config.toml
d_mlp = 2048
vocab_size = 32768
norm_place = "pre"
tie_embeddings = true
optimizer = "adam_variant"
warmup_steps = 221
decay_fraction = 0.813
seq_len = 1024
MLP neurons of a small language model. Each row is named by its layer, matrix (up: input weights) and neuron, and shows model dimensions 144-271. Each number is 128 + 32 x the weight over its row's rms, rounded and kept within 0 to 255. Numbers have three digits each.
Before each neuron's rows, "fires in" lists the words (lower case) most often at its 100 highest values on Wikipedia text that the model never trained on.

fires in: "the"
L3.up1682:148145134113129160089121083112106125158127084076108095118090130121105127094120124171156091128152135108083164111161169166130099084171076147135112109087169122160135091098171150051141125114146156173113171118107137127094166110107154116124136079170153111118156138137096136183136122098088110087148115042047151105111119142135188117122207105125060124106109158120144196140135097087072151119163

fires in: "to", "from", "born", "since", "until", "between"
L3.up1955:168123113087123076102091149109163164118200128135136080045114120095154171102179098153185126109164103123067189116104205109118118076129195151161077104128138069103097117142184169177105114197183136117171118161069124142121097132059159158116193090108132163124168124140144171094168064135090142122153181089145101181054080166191094084133116171179103193145120118156112116186098113178139121144137

fires in: "during", "to", "until", "as", "into", "held"
L3.up706:138116171074135172102102105154171079128150165115131091093160120135145194147137175168138134088097122106066099063116158184140111087172076171166140120077172122155179107154134095133139138172173126116140152125142096184107149145109122125093200131153168169118160125174111144099137065128056128095080071144111146047121135167191180087151159030185223150155112183151122151137119148127116125101174

fires in: "of", "to", "up"
L3.up497:107151163154141111159133076110190172167106082105111106143147127105119103108148155132182141145153117103086181160149147171163103126089043077145109138086126102076127112146145180159118140149129153141122145137116116115169192145152094097078159176098157113163166146171162097147134125130118095087138124140076079110123126141175162096128124111123073116064106163088122169131151083105073117118144

fires in: "for", "by", "to", "of", "from"
L3.up1968:131130168145153198122072090133140140159170128127135124099129162131178094075146135132101111112152082111068072112145117152113125170123131102138119123072119123143111102107211186155114131093149109122115155084096126169062149107101175088128145115137122133094163141216117112189143058123080139106148114153125140106149099159158123142140191126099174198073120092120143132078110210111068158106130

fires in: "or", "and", "most", "other", "important"
L3.up386:116178110113116114120151188142115130077147086140133165080186123099073155134075129107105159183107079133143129213152088108132129113156162106110152132145068110162086082160110182151130154151069142124163146106121114139109029130123103086118137109163160124074130125133212129175175179123132116149176113161164187106157109125090117121152110108100119154092125157118049100100150125208149158140113

fires in: "de", "da", "la", "y"
L2.up218:135137145116097120138043179066138127107106188135098156158161122113114118116148154144107131115146218159055129110122178107116131151156104123160108110075142177112116118179128139102074081128189107116134120136118107108160103101148132076209118144126124088152183145100136133099144136138148136142109124092106168156125150074136127135149079092101190110139050134113120185113104139116143103127140

fires in: "was", "is", "be", "were", "been", "are"
L2.up787:149101159076139170103128096112111125135165088116144094178058156092110159081119085141083172108172092100117123116158122092108101084208109177121120082175168156146122133134135080162122158109112178141139103132108072156057134180126112127100124097177164152182150100131143099179140168136101177094145061095130134117034105160156143148116104088107077182112101130191150146142123154142125169121119

fires in: "as", "one", "being", "before", "until"
L3.up438:112072123095117059056185132085102149194164105136119133148096150137152170096121132114109157104082131119119201107165173148102124102202108128090125127161113108134144132177146132129141123129188093109109148191114076201067101132094107133164107100136131125134073135082097088130111118165116171152109083063101049125084095106148157128162103102167118117164151111117108100153107067211141174125124

fires in: "the", "of", "time", "that", "people"
L3.up1118:134067152089143140079167143095144129128139167138091105131093152128149114115144103095194089135145179061112178159121121129123135180135127130075153092158144119079161093086154153172097172060159107194118095073140202174122136123110100099122096163099164107128091113163099147189115136094077114099136142081060205154116107164162118155130186125177105140069125107102118090145122090087104146163170

fires in: "had", "s", "taking", "took", "have", "formed"
L3.up1162:110083135106118098101103131061093098174136110111107120051082131154099118103162122151156144127149150153098169145105135169125135078126149136080132083174111098107099111128171153134132148185111113091125101132137090133090038126106171099144126104080136135134113074092071119131187055095083121049117108067183108102119093173078175130157132152093168156155138095179126115139090114140103142160129

fires in: "with", "of", "was"
L3.up970:132146164103131068169061097058117102146172171140130124099135142099130149103120136186152111106197088170141078153136142119138113172130199151099152105095110081073134130121120124177127111143141153142134072111208106136106072148122198176156119156082072113160076142101182129115103086121082154119143088101136104149181121138180113146136168165113159156132120139160154093129077172097117120127150

fires in: "she", "he", "they", "this", "we"
L2.up1330:094093108113097097098132172094166136109179061129109126105126146099074105098149103198094163077111110105106103146158107070150089114147117148075140106143110143119097077128112124156122110133087136122141102153090190118099135136051063123167143115174150133190150101136089107126149153178124133153114126145110166149089089143121163146136167080112160095147119131143095105127096113152082122136052

fires in: "and"
L3.up527:153189164121108139116118186140153115139142108113093118131154162120135166121083174094007124083054077141166113150125089153137097123123154161100159107068131132097091125146080153098115118081098094216154107122139136155113071154143187068056079131096238123185111150160154122118111128114100146174098123157156119072140100095147201125169192136144114179078128154147139171157150172145145101101146

fires in: "with", "in", "while", "and"
L3.up1434:140165088116092129202103139104105153161164154125196167117129144115106142072099119093119139138106104177087112155162125175148109142127098157177132113100151091072094108107062169120139127121129133151115176138106197147164080066130121101137069167089145113138150184121128122100184076086126158078098151103090141163138143153105144119117117066127082210118127121100135096109072143165084163090136

fires in: "the", "to", "being", "at", "for", "be"
L3.up2033:166092128145121138072155095146108111156119100126131137112136117124068117102115135157091132132133107132067176150144181152105114077121121182109169131110134176125161134208097140115093134074095104228122132087104083195103120150124131141092110147065141156096118099184166121110173114109052123203135114171128080185132091144141178098148158156158130165107146177106102111165094151094131167082144

fires in: "and", "or"
L3.up1780:161142131139119123154113110103115166126127131133157097130099155126133128073154133118195152100099120156121095112151163150117122119113169155156188073111131129130003104159098177143128132130105073119103177128082110116148091116107121108183149132065151148146091141076164111025172068112181149113142156112118086117174156140135079115118131115088108161152071132107103124114076129115083127102083

fires in: "to", "with", "by", "of", "on"
L3.up1288:147158113152134135110112164103082098133121158102155126112149162120136118112108125153150092167099122164162105149109060182149107147131199131144134135080119133148158139109087160175103156159158166140131110149171181141111100064132163182100083090094100119145108144114147109071148096101063099097137129086080191140128126147142198071089164128147112157118089114108098071159110122117118211145137

fires in: "been", "most", "was", "if", "absolutely"
L2.up60:150140136118105155132088102107195112080163093134201094141135080106082164101133120166099161138131164145093144143125158059126116111097129157078142129090117144117125134115156126133176126110127154081125105148081091137095126174189134102115121115161097146118139108129158128199161118067129124132152109168100167025104139146146120130183124132160204179154093185166173115120066125142069188135113

fires in: "the", "and"
L2.up564:127161128127149091073096120096119147150143050106149082044176106126123138102152142137153147082120069137098116137155151134113134125126120163153117118144157119105092096200208177109139150167113122095107174137095071175103083131118137130088147146144145141075142109113137177128175113124134122113147090085083104140137097112090103125121133109139085173118110148148116120107054140119089172080127

fires in: "and", "university"
L3.up1776:114133158086110097131167134147091163179120114073084127092122217109180128087124112128113138130091084123124121170155131119179113073161119193094109132061138125127090145092115224099129161173120122126106167095150154145163163076106124122151174137144113080141116168217144115074123133140118144147080138107175113138126154073127135120113162118085148163085110114106098111149123130110106121134082

fires in: "0", "one", "united"
L2.up73:179116095109141128122136077143140115121137129168142081130140122113158150131156144121142072127109147152124105152153191107125083156122193087131182074111154106116134109144129178105079131132095102131162092040180158164169061163133121134130114089133192093111132087130151137048152129096154130089098137091156079096183085094103096132163118143169133115154175139113078093157173105096097125121101

fires in: "which", "that", "who", "how"
L3.up1422:145153109164148060132100175092116113109105126158118096089111171125132121094133101086105131116182155075124135183134152147180144074087111152170187101178144137037099076104114126179102110097106114151149111134096117127091186112093085093143161130075127145144168084161066100168144167057144125134119158128132148107116124186146159120168132083120055115077118126135052138123128136184118121082124

fires in: "and", "a", "as", "an", "in"
L3.up1325:172122112102139144119115140120120134117158135136150150129135147148116122075070123111103112118159141142143166097156161157119114128143099162111128131046142083198082116127105163106150124097135129151102191138112112151098116105086132133167149083144197148149147125068190093127143000145118160149149062144120061111094106160112163120124124091142118180123086142086129150128137132132169183146088

fires in: "it", "him", "he", "she", "them", "had"
L3.up1477:109076155130113166137129113124144088235160157130137131100097148165179157064154142112151113138144099168136143063152111091131121096131168134130155134153119165157083106163136153121156180170050147145163170155141177208105146102097079147133153151179097093135150186207130093160108113133124115173101164150134087122137099081145161126146114091113170165133153118130103167110136121117128119106069

fires in: "after", "the", "during", "there", "cup", "following"
L2.up1532:074123092123107152095097111108101062141159131117080123113109174108112161174090156159195103093150075152103093123159123075144102053179122104098126081111185070181153155154118095080106124158093178122117111111138161145107125154181149153117121133053128142142145153150093126174170164154113126118115130093075140167139090116188147125155132118101192085158156123144155158150129160085124117108129

fires in: "and"
L3.up1969:123172134121066108144106107140121117162128103097106142083174139135103111103113203128138101083019117162093135144130132130150101109124113148126126151187156187086112125182168184101075135173107146169136135056067048121122091127125112098119164176122103110131160104089144119092125117138122113158157140096129165164138151128162112139172178117106137165154099104111133144171119090118091072059099

fires in: "had", "have", "has", "having"
L2.up359:121139144147121087156130074144116066162162159154102060143112138149103123125131165077121164115067072125147148103128090158163122102145112125120107112148157112153070118121159116138160162145100101113104118183092130126128129088077110147107160062195142071136080160159019130095093176111148178130163142111084078118120118164130194121129202107167087165155188112144127154125091129121145160124134

fires in: "the", "this", "of"
L2.up796:156132168123095152148065130106154105148125105104149106096122157102136184101155158111176117200104120097133043121189092133140091099092188125132127093172113122151146077140112141155154137134101150163199146120166119156157077119143087132123102118154105129116153161093091186171171162096173151146096163147136214162095055109159095137152124130088099107065083180108119090154107109157131060139121

fires in: "to", "that", "by", "place", "which"
L3.up1851:114094118103095096108083082109113088112166149095150105106102117100207079083103158130124150085113140102105119140158138130103162068158169157163021125090128110093100135127137164166141121173096110156121102200065105139158140164051122123050145093163108095138195174167166100178143103117116137142131123138155094095107094133164126121132070100105127158095103121101138072123058124179111089086154

fires in: "in", "were", "for"
L3.up77:096079139147132134097084121065110069077143120160121114104151161111111145130082116105136106111105167118087158137149105093138126126165188151155099130130158066083134151161112174094149155131124093138106082062167095153076101142077122111152140174126093076135147113169241096100130093069128129076123125102160139124153102159076123116211165125139158146154101145113108096159074161203146136139090

fires in: "while", "have", "if", "when", "although", "as"
L3.up1012:156086146089117144151132132128105133160202145132087150140132144134127112065109155161130166059093106184164103157141114068135095140111167136112098097131094052143136055177156141152105112158066167112124114134144121150081153116097096137124126122101116147114104127109167091138117096101055192114148132148124115080140113106124129121149104099140138155122113139111086085134054134173074125097102

fires in: "after", "since", "when", "before", "until", "if"
L3.up1045:098102150075077110074140158128125169116178139119080132154142171121179148076162072122123160060036094086119155090135099116159132133176111147098071121134096092140151174160176157147137124103165111075141118148082172160132081132055137170149162086127220144161087092113102119171130140092050162131143081065088112135099149165130149113140158081114125143115119143095100133100047141148136164132144

fires in: "and"
L3.up206:121166171141119113136165080133103095170118164161117136127113161116115147060157116147137115138108079157151127127146121187150115109130246122112164125128150133103070107161124184127089162185114085132169165060130087099130090127070123110143104136124090104127154109080121107060162161088106154153086161066132156135196194120133157136129139102084111149126078166152121119130095147112070166118159

fires in: "that", "has", "is", "made", "who", "a"
L2.up1657:112078154135118174091131107140120094165147119094102093058143141096126086154109128117097190090068127150121133147160104135111120079090116128162092138179124128142042141140123145114083149075160108166101076161109153178098162140149073078091187104127193118202160153184145043126136151079120118162131143144144109171129108141146159084131091131155072155079136105090121081110065154154140123096111

fires in: "when", "while", "although", "after"
L3.up1904:171155106160129130097176097104117122216129162134086125167080160112109159101140113111187071120094079115190132122158138137130130116141119129132144128162150157072129101106106137191148149141107127120141125130170122159112099160112110133133092131108110181166081088104068144106131194081083179141139102087124186137093153137159151130121076125065123112103067149132096106161131158152121184070144

fires in: "also", "was", "is", "as", "named"
L3.up659:125093099120167097135097100134149093112192067115159117133108121152125143105151154191118137068162084117111079088129128157132124066151137133138176148104126077074101119175168157111182161150129108082117160154122139160093124096090129135161152111133091176123078167095158095147186139167137133130048154142161127151164109124149147089087096123127128136159152131155120158154080142149100145137092

fires in: "since", "until", "in", "during"
L3.up1803:160115100103066097077131131113184155146178156084107109118165130107150163096141133094091139132115116134076143095136164109160104063187143128159106113122162118145153210186074134107135113085169075139091087127043129164171148155161086100088106100141168139171198145128138155111101117153089107119142155142146121190131120079170164109150138097187129120088167133141128119142145109150152099120125

fires in: "a", "is", "the", "this", "was"
L2.up1710:122108153106117055178172139132167091110162081152115063140071126124103119102141142143152121100199166134090177148171088129124143069156115139147132127129172122132098150079208152146125159237138106040145112163101167143113119136119074156141115082204138137171158074098063152112142155101085134126169092118100126238053099074113104143098047085109178139150123145106115126106115158139077160123102

fires in: "species", "song", "building", "aircraft", "tower", "church"
L2.up824:127086114097155133165191137114122094095171224171155077159100121134111124141115095186080146096117096096134163104129102128127145084135125139190116123099111138154095140131104117174116160072094095102102151130136178138150147126094091132116169094170162148150132110188122125119074161107171156084091147141117167103097110116164112123109173144097029124147143145143101090133121087144154134171129

fires in: "he", "there", "it", "this", "such", "she"
L3.up550:124062142128116148095112107113153148204123041090085082115097163113113118112115144172127163115071081135161139111171173151147093101178050150164091108144175098137136092096086159107123122143096170125129173146107150166115158159105100130102230175143142108129157143151096131165124115140135133140175201124110155094117149130164162114173141093082160103142164143101122132103170100092105066110082

fires in: "later", "also", "announced", "was", "eventually"
L2.up1666:162114150104145165071161080117111099145112144143143072132144135136142123135127157196135109029126128086119082142175151116120109144179134114141088144149199110127106161120128168102129113124150140135079109134134143145120156145112074150103131151155113124106036078069119093148108126101077148143146116102143089152151150123105216085088116127195183092129118151145077142153108183106069130086061

fires in: "with", "featuring"
L3.up639:137090127172107074152097116076121114112174084134116106072110119116120117076120085098098149137103116162144180173145113040121122131136188112109160126106110061043123102154104154122097150140119123139117095110170124170100102117088119137206187106083120144094102106102160183122127115107130152119185094112112074174142117085107086102146135136084154161187123135169196062150081121132165105107091

fires in: "that", "when", "what", "how"
L3.up1323:138113188109120131156112117112097127214173164132088142134133158170146171096155140119173111129119194121144118180149102140126102145108120155106151120161130147140147060122146113165148161167015159176159146130183112169171166078071115127075099096189087140097062143129035114187139111092113185120097142114125195054119138104121157138109106101048052143146085150130113175115138105143078141104146

fires in: "have", "had", "want", "has", "get"
L2.up991:129118186064149153106092142107130078222155145143104105118088154131159143103148161116140135110151092135116061103128203156130131134127184136122155107174104149190099145149178149107121142179062115111163185166160105129113123124095091145108110122149137110130152126064067058137144119126147180106128154188145171074109079156132126116149103129063109133056119109086082136127112166104078169121141

fires in: "as", "into"
L3.up1069:141059144104150177091114109115135124163192076138161094095145112084127127093099148158109099117104082081117185209118156036103074125150074143111100114101131115118130084158188146092164124128179145137108166137112089145082153130137128141086221152129136146148105113135137144101158121123108148069116102123058138108101105153192179151140167075255152162138159180160182179178148141155162079090149

fires in: "at", "attended", "won", "was", "win"
L3.up992:138100165077086143146151138112144161088166122143118130133084160108161115092096130149109129090194143142064063155119138101115109132157105114168126096064115135152155127105165137138157127137160070111156127185094113131082077059180166150126153102097112162144108202166108143119157106132087133140097089094086122184193084064111203122092078144131141090096159146102131117184124164093153096104158

fires in: "of", "first", "number"
L3.up1892:119155166131188126109194137100110093135148150131127049197105142101156117175187156143165129164096191168112192129150155146129090129186082138108133110154159122184105128153097100126132175166136128112129130207104125143128143120113100150109168144135166114142107147136085115086141125100154097107173091095133104118126151118151194112160074113157121181098110116084148136166121062145141128121056

fires in: "the"
L3.up26:111114149117130190048097137052118126134168127134153111089205155129123125103099156126134160179136107109096102154178201073136134094158140163095104123158083178163107108204155130110093130093116138116130113145097121178102137122167093035078114126132147166158184170158172071126179122118106117171134094148135122155112145156118101104160097110062120120108117148142094104196095134153127187117105

fires in: "of", "the", "for", "f"
L3.up1305:111161113124130095074103177091178145118085103127141140073156139120084127137191142155170170083096177151117192195117166160142135114088124154145133158049154152106126129132104123115163124073102183118130142076081216087105144139138164153148154145071143105172149113138142126133138079094089088157199105110142120188117093166143132155156110191121155161121146102133148139148122104117093104100114

fires in: "on", "along", "the", "during", "when"
L3.up1390:123072122149107125087125131075145095145126100127116156149151157140147167142153121085138123098120124167060092157154122103127114082210213154093105117126148170093104114160130130118111159111100128141141145127132102185095074076170149106138134103107139107141122130122180083127139086075058161126180114072117097137083150120126152150149122132124146151135093151152134109081136127090074167163116

fires in: "de", "von", "y"
L2.up228:152178143110132142127100134131160156114073176156149178117203130124115137136123160129093144129161152132075148157148166125164135101149139126159108128098153137107155074137067142140074112122169059178093116157129180077192133124126150081174145147097128113140209114162129096181092129173127146159117106066138134156151201066107124098144101102119147108097065135129095151118139120134172144128166

fires in: "was", "been"
L2.up1995:181076126090139180159127127129120083191203121136102077121101114117193164051151125119081093148162106135106071075112139171132104137113134117137161091144129128164114139099158084160132183163087081104109164186122144156149123119111103131114164088150172194107114135158090117149141177105106173164106115150135152130057128081166100122093124165078094099133193105138136076203153126054188148129132

fires in: "and", "they"
L3.up257:140166125119120141085122136103109166133179128146164112134150151137156149110120144149091162110121049143149046141146078124148114175077176148130101119168109073110082045128198146123105121164147090146130140153162149166125111114137109101117150149115151104138117103121143109143138109137119148131186084099094149115081081086164086116136150144106159149145127143101094111106120135143159105142064

fires in: "of", "and", "in"
L2.up297:118119203124117190089103115184134083155089199071105121121161156119134094121106187096096153135082140157093149131155141095132142095092080125139131129148035140134125152157120139166112122071171129183165120146159082168111120117144114161076099109192191084134167139144100145098110151113146126146112128189106179132112105120080138150137183142120050155076139167084089158115121156183154119084137

fires in: "has", "had", "until", "since", "which", "who"
L3.up481:155136113138109105095094136119092119139205148119090075138144139116137126036127135124085149115091090175094124079105120095129115138148166143106096103078107108150089148142168130164123111080143124136149141175142096165102104151062161180097130092111156145118152153086118174161189113161131173155146158107151117100110109135138125132195175140168115100084171151119157157128075152157076160160066

fires in: "of"
L3.up618:111151171151165136088112109109156108085144197160122100111122178113151144161182115173173178070129138164082053128145110138135138085164209151118102117092083137158160131164108130142108114142138110150146092134139187129092146125090093089136142134074150134159127156126138105108137087115117098072124129093117122091103138180116165085143192089114171123103099180074112144102154134102092121176126

fires in: "as", "time", "place", "school", "by", "it"
L3.up1599:108072143130115068112169088104123114124144131147074142091112126123140146139171124080161120092117132134155194169161147169102105079157139147122137137187133143115039116143113172145115174201102188113114152141082113189146115128044066118150143102095108145144110082114162137121127121093119148149140144074123136114127111101141131111118090087146057157160100107092074139121079090155067143166146

fires in: "in", "released", "atmospheric"
L2.up854:115073115117087115124076157105126108134173118085104108148156154131140118119106128138198082110073167100113176100120163134121130063155160111153095131101150080105150151137120128070131093160132151039144200125112145177121120149142134115174126116115126136123131168099113099048156063141130115126048157108090097144125126096159140123154170120155153085154150155179090118206097144138147134107140

fires in: "of", "all", "other"
L3.up1287:119168132143113102020135156131122100106147103094089123103175164097145159157171091123111110149087070035130180190121113066122101125132158133084099120193105103139172110176135139074150113029114166175134096093148178170132097123182134075088075134154211104132114158183198126138131116132084106145161122096110115145129099103140170101135150094167124087101095153139161128140091102116104137126148

fires in: "of", "to", "addition"
L3.up1250:113131147083085135068098163143115125127129171112132184063179131111190135167079145164106162087103132142145115149188188091143128066161129160138075121126136170130136106172117123133120128067082188193125118093110109168167070109130163146100086136106112106122161119113142071118124132127111136111137106173158096110122075175156181132143158067165111160124111174139109167114087145109134149053222

fires in: "at", "with"
L3.up1427:110123165101172132170159087120152081160065087122145142108136141109109120146173154068161091135145164154092134114145070137146093162156133143116119125168151047151071146126129144157132131154184193151171158136086133143101050089089150166191143120116154116077155138176104142117174102089080136085143085133102116184150102121152170124148130098145079143145133085159093160136096141140151116152112

fires in: "two", "three", "four", "orange"
L3.up650:106067151139128174162102082123106165123140142135108126096115125117109129144150143102185118081091105129164127153156164143119108140189109140112124094135153140087078096124104189057140157143133192121121072082177123177105092139118103079160135134162157110101147168154224076159125132091135132130190072106103118119039127161170041119127134115032149152138073087131125121137133112104087149139067

fires in: "that"
L3.up1613:120105148103116174115061152151127126201151094106133085074125139095170134138102147094148115096115105086135117149146163146092126127122120144180110144123144175186081116148128145136198129119065139120173119094139083178128155128140149094066117144118129121209131186194187149175157109044119140145143177171099113038173098142084214108110139130146147125115104183164107169057077147091103058106126

fires in: "in", "the", "part"
L3.up683:127113132124121104059113070087132112083125104096133099106124145105128123111104127129208118199139131149088127182100125058139114096151138137111035121167134082121115114167104171079169127148149083090159138173183140136139097098132061161147175134140111111085111162109160160086111194085136116085120149119097024135122146076129107126123150146119081132119110127117142102142153112132148117140097

fires in: "a", "president", "c", "was", "an"
L3.up1109:127113141075107111133112154102131094175081123116171119088195138125117114065095160145144104094191169158129147141118219110139144196197136127194185147095135112136095133133116122138103102133114087168140149138127101110121118120176090155153107164095078159080152090159128076087133070124106140132111149111147052105131146095146152158132062130121164180096092141097104107086102116105084081112116

fires in: "with", "s", "at", "2006", "to"
L3.up1549:141138091061138091118127105099127109161190157121078168154167119141087134079113172121076084132080108147124083120135103165113121085147077085100128125100147244158098054125118164080149131079164110194150143165151116140072107122117130127129089118118141152088119184159076105175149102126119216190157179094103114137138129149141142117106152120095095146146146168124118129147134098112153079062130

fires in: "in", "from", "at", "of", "on"
L3.up1742:126174100171121123088128133101133129093180152129137083153170122084098127072111089098117145100076098150135134129132136094136090072163128125083121096034175146151140129171113123166160136159168057145117150151104106134132112083126110143181153124091166209133189141149073114036164110185090130152163152066100119151092133124167116095130157136162116122145128131107121122122118077124163125123144

fires in: "which", "and", "it", "time"
L2.up526:100145125155115004141100098083120062166157192091132153185076152124101158106144118210176144125119116145130087116100137063128114100170185164104172133128109114098101123147173120137111155122092133189134096141170105161157169171083160134117169201069054100105133112107137122092195127161105143092093168081131143118122188136123148142158143129078135141135090127121083135149107076144038173126129

fires in: "in", "at", "time"
L2.up1184:168057143118105186111059077098096116184146176103128138182131154168177163055136145108147129119090115101114137140139058141151112122120099138134113137092133126159166121168156137051137143119152157177170180144103157184143109102168158126162161126115125088168144158129144090095133085092099146100100111080091136115096116179187073087181121135118123131099090144117163176160104085133135109100186

fires in: "and", "a", "i", "one"
L3.up318:152163107133099163128085160134155131107153044088106140058154157088094142131086131138106122084157105109143096107145178128130116119077110148114090107102171090143081097140107149108120116140107142222158176102119148103119133124146134068135140187124122188146186132160157095150118141123135105124165071115095142161125160105147165128143110128090123162130104145118153098149115175127108137079085

fires in: "his", "its", "their", "her", "first"
L3.up1756:107127190107116104169098104128137104093124187126111119075109137133090143103113144081102126138086113107111212124106178084199139116192137119161113114147083139168117132121132095117145170206109120130161160102129053158103195140165136115077155093131165137100148091107142104117173164068069133096136145166134208191115114139126073146135161106138099124132108151151160061169151106145157127095135

fires in: "some", "other", "many", "any", "most", "a"
L2.up124:148127115102137143134108206183131157065167086123143170146136144128112174105184134172094158122108042101173123134139110125112105117127078118067132137039108123136160112165091144053160089128107128172151118105204094108093146148075132142141092191109108149135084109064206152122154148214114163088217125122139154104128115146128170117090153153117153145106138146077128182197137086163061069097111

fires in: "there", "such", "this", "what", "here", "since"
L2.up1706:128099152115126172080129111119166134142191118121071143142068123131133147087189101088132136133115142161139132115149096112137096103212104120132108118138153085173183094150160131118071172170129164117146110087171100187091171098132097147106140121204145141073142137137109069185176098130119140080118141140102162062121117129140131117173153085084153118135119143129079121080181169141115128114092

fires in: "to", "second", "born", "appointed", "first", "elected"
L3.up995:124074098114117137085140179080153113106181196125139180104193124133127094105108154138090127021105181151133159103159194125135134118124100111118119144105103125155142135141143106140154154070166131153113129126102114187106113154111083158151155134101146151122100144103111136101129122157099119167130147139110082125112087190123211085130157129178157126141174141075147082185113082147132136076141

fires in: "his", "her", "s", "their"
L3.up1157:141132136111105095174101135109169087128136135135123158105123128106065142085142169095102150144096150080079130099136159128163124182161126158106127110132125189146063099097133148151158150195090152138160176098147101146130116100140145146069180092122152178092142144054178118138144144069142139054122104107149198138118126143063150133114089134120054129155112135118143151142096165104134180095101

fires in: "two", "both", "different", "member", "three"
L3.up1506:114119144136139152120119069181156109092140150169049106134088116163215108102147094188134159112135176144127126143137183133091156070092149143153184149165153130121161146133156116111124147116140160087160102089098142158130128143071164156095159095153139123088161078078176144116133124160134107154127112038143139116150101107090156124123113158143139199118131117126088138067124049176131083152197

fires in: "of", "de", "in"
L2.up1105:159178126122117104144058141126153107128130129105109156135182153099154153135115173130145097085110192161134027136163120147121102098104171137158110116051173115082180136128128153104145117156126079144146126090135107120158085094208173098135116139099087082135148140123118134127159074147081105101109138087096168112179098075123138089168179103123186127091077168147106147162118146152153119072172

fires in: "in", "throughout", "on", "won"
L3.up496:109068140078123063147136114092107130178186090097104148077150111114171123136158148088162114135071101098079137137108107121153095115206173145110109151101116148193098093119145072022134150151085133147135169086124165174152138116165165129086162077131168128135062161108181154111141151135116144117150149126136152168152084171133108105111104100119162143150136152119141127103124051139138112108142

fires in: "with", "to", "known", "from"
L3.up1580:132124142125081085078074119093147181140113102108108150087187123103118155069100116138126167146115140167107125129147166123139146124110170170107148143103120131103113109158145168133172133121116102142159129145123119132084098123117184087091146145152146136092114104131192112114175066151116116146153072086117117112135102138092131100168087144123073194088146142135118124187100073142137100111149